python train.py --num_hidden_layers=12 --hidden_size=224 --num_attention_heads=7 --num_key_value_heads=7 --head_dim=32 --intermediate_size=896 --vocab_size=1724 --hidden_act="swiglu" --norm="rmsnorm" --norm_place="pre" --norm_eps=1e-05 --positions="rope" --rope_theta=26100.0 --rope_fraction=0.75 --qk_norm=true --attn_scale=0.177 --bias="none" --tie_word_embeddings=false --parallel_block=true --init="uniform" --init_std_qkv=0.0382 --init_std_o=0.0 --init_std_up=0.0382 --init_std_down=0.0 --optimizer="muon" --learning_rate=0.0134 --lr_mult_o=1.5 --beta1=0.95 --lr_head=0.00898 --max_grad_norm=2.0 --warmup_steps=0 --schedule="wsd" --decay_fraction=1.0 --decay_shape="pow" --final_lr_fraction=0.1 --batch_tokens=131072 --max_seq_len=256 --doc_mask=false --train_tokens=580300000 --max_steps=4428 --dataset="wikipedia_en"
MLP neurons of a small language model. Each row is named by its layer, matrix (down: output weights) and neuron, and shows model dimensions 48-143. Each number is 500 + 50 x the weight over its row's rms, rounded and kept within 0 to 999. Numbers have three digits each. A neuron's up and down rows have the sign that makes its largest values positive.
After each neuron's rows, "fires before" lists the tokens most often just after its 100 highest values on Wikipedia text that the model never trained on.

L6.down390:637513511567531556470596510510490505526467440452536576494482483526514520483469489517574460441577478476421436432520512519467500473505448525539471445532470506464518517444526523430491511578469522470509581525493475553518529494465546449426478540565485489553404509477494429512556526467557410461
fires before: "her", "he", "ag", "w", "ar", "les"

L4.down468:454533579422534482506608492549490537496431470473428504395513497512583519537484576548496487464504537457484516473490479476501431576561440500527533540512491511517567437577502422509450415492502469555533501535572638487590441419526461560503423515478458473496450497622556435497485498445495468535
fires before: "ill", "ey", "e", "}", "n"

L8.down252:420535490466438452504560485479434547493470492525604515563469475429547543490576492607456494486524453441544559535461486538576443472549498507464496462407420507528548505524457581525433534490549452531464528559515504484546498439515641500460481512562533444483479502472559534521553467417508503528
fires before: "ics", "ic", "ical", "ure", "ry", "ron"

L4.down612:381491549490455444538471478456536546610533421487484513459486521540479440658577459554504383558571465534529469543446479603491569484540453461516468480433476557549534527545516504480429422449510442497440540553485476547666551442543588564588505479512550537447509533481516523496464471618456427428
fires before: "le", "any", "an", "osed", "os", "ar"

L8.down174:522575485449513560538398521462511419473471511557543481532516515463496600453523461442535484531577533592494514524499592531597544453542547452512458451510419482520446502476595598512508464497456531430448546485500596546520585482508494453474509509614454484452466495464460419492477463505550464415
fires before: "ut", "ution", "ved", "ute", "ode", "ree"

L5.down540:432505508526445472504523496442465471530469504446504431511481485478487484473512468524495553540462443440544489483486477497521523472488571435567565480575429474463476483482534465471521418405432574421533557434539515539553509497430451483433503586558453506576567424514454441447487415384535506392
fires before: "ag", "hip", " by", "ism", "ted", ":"

L8.down677:510474567588522446529543450491491473467575439524506621519406420524525480398480530486506465565547487516522499489491487500529445555447429449523473440485473539505485466564519373467565479528454516505481467525524605458466526538563498486472568437460401453417537547582466478484485511583475528521
fires before: " the", " M", " P", " her"

L9.down20:453502484444508501506561436578543492504372426522528417503424527536455613575511494494476464485534510539455488493518549501501544414518473458550505509405551525480493481497435611496607464449469439571551484539586446542629588430440534539581451447498511458551538488461472503496424526435482467462
fires before: "im", "es", "ing", "or", "us", "id"

L6.down823:470575395523503493520485492517544520431411549489527536537525529507522532469428593512493550474489572512479552519580555618472487557492507534401459564459555484530428466514592494476491567524513525570527579387527501572551496495420435525476503413606558493522477539515458491522604471452510474464
fires before: "er", "ered", "ire", "all", "ran"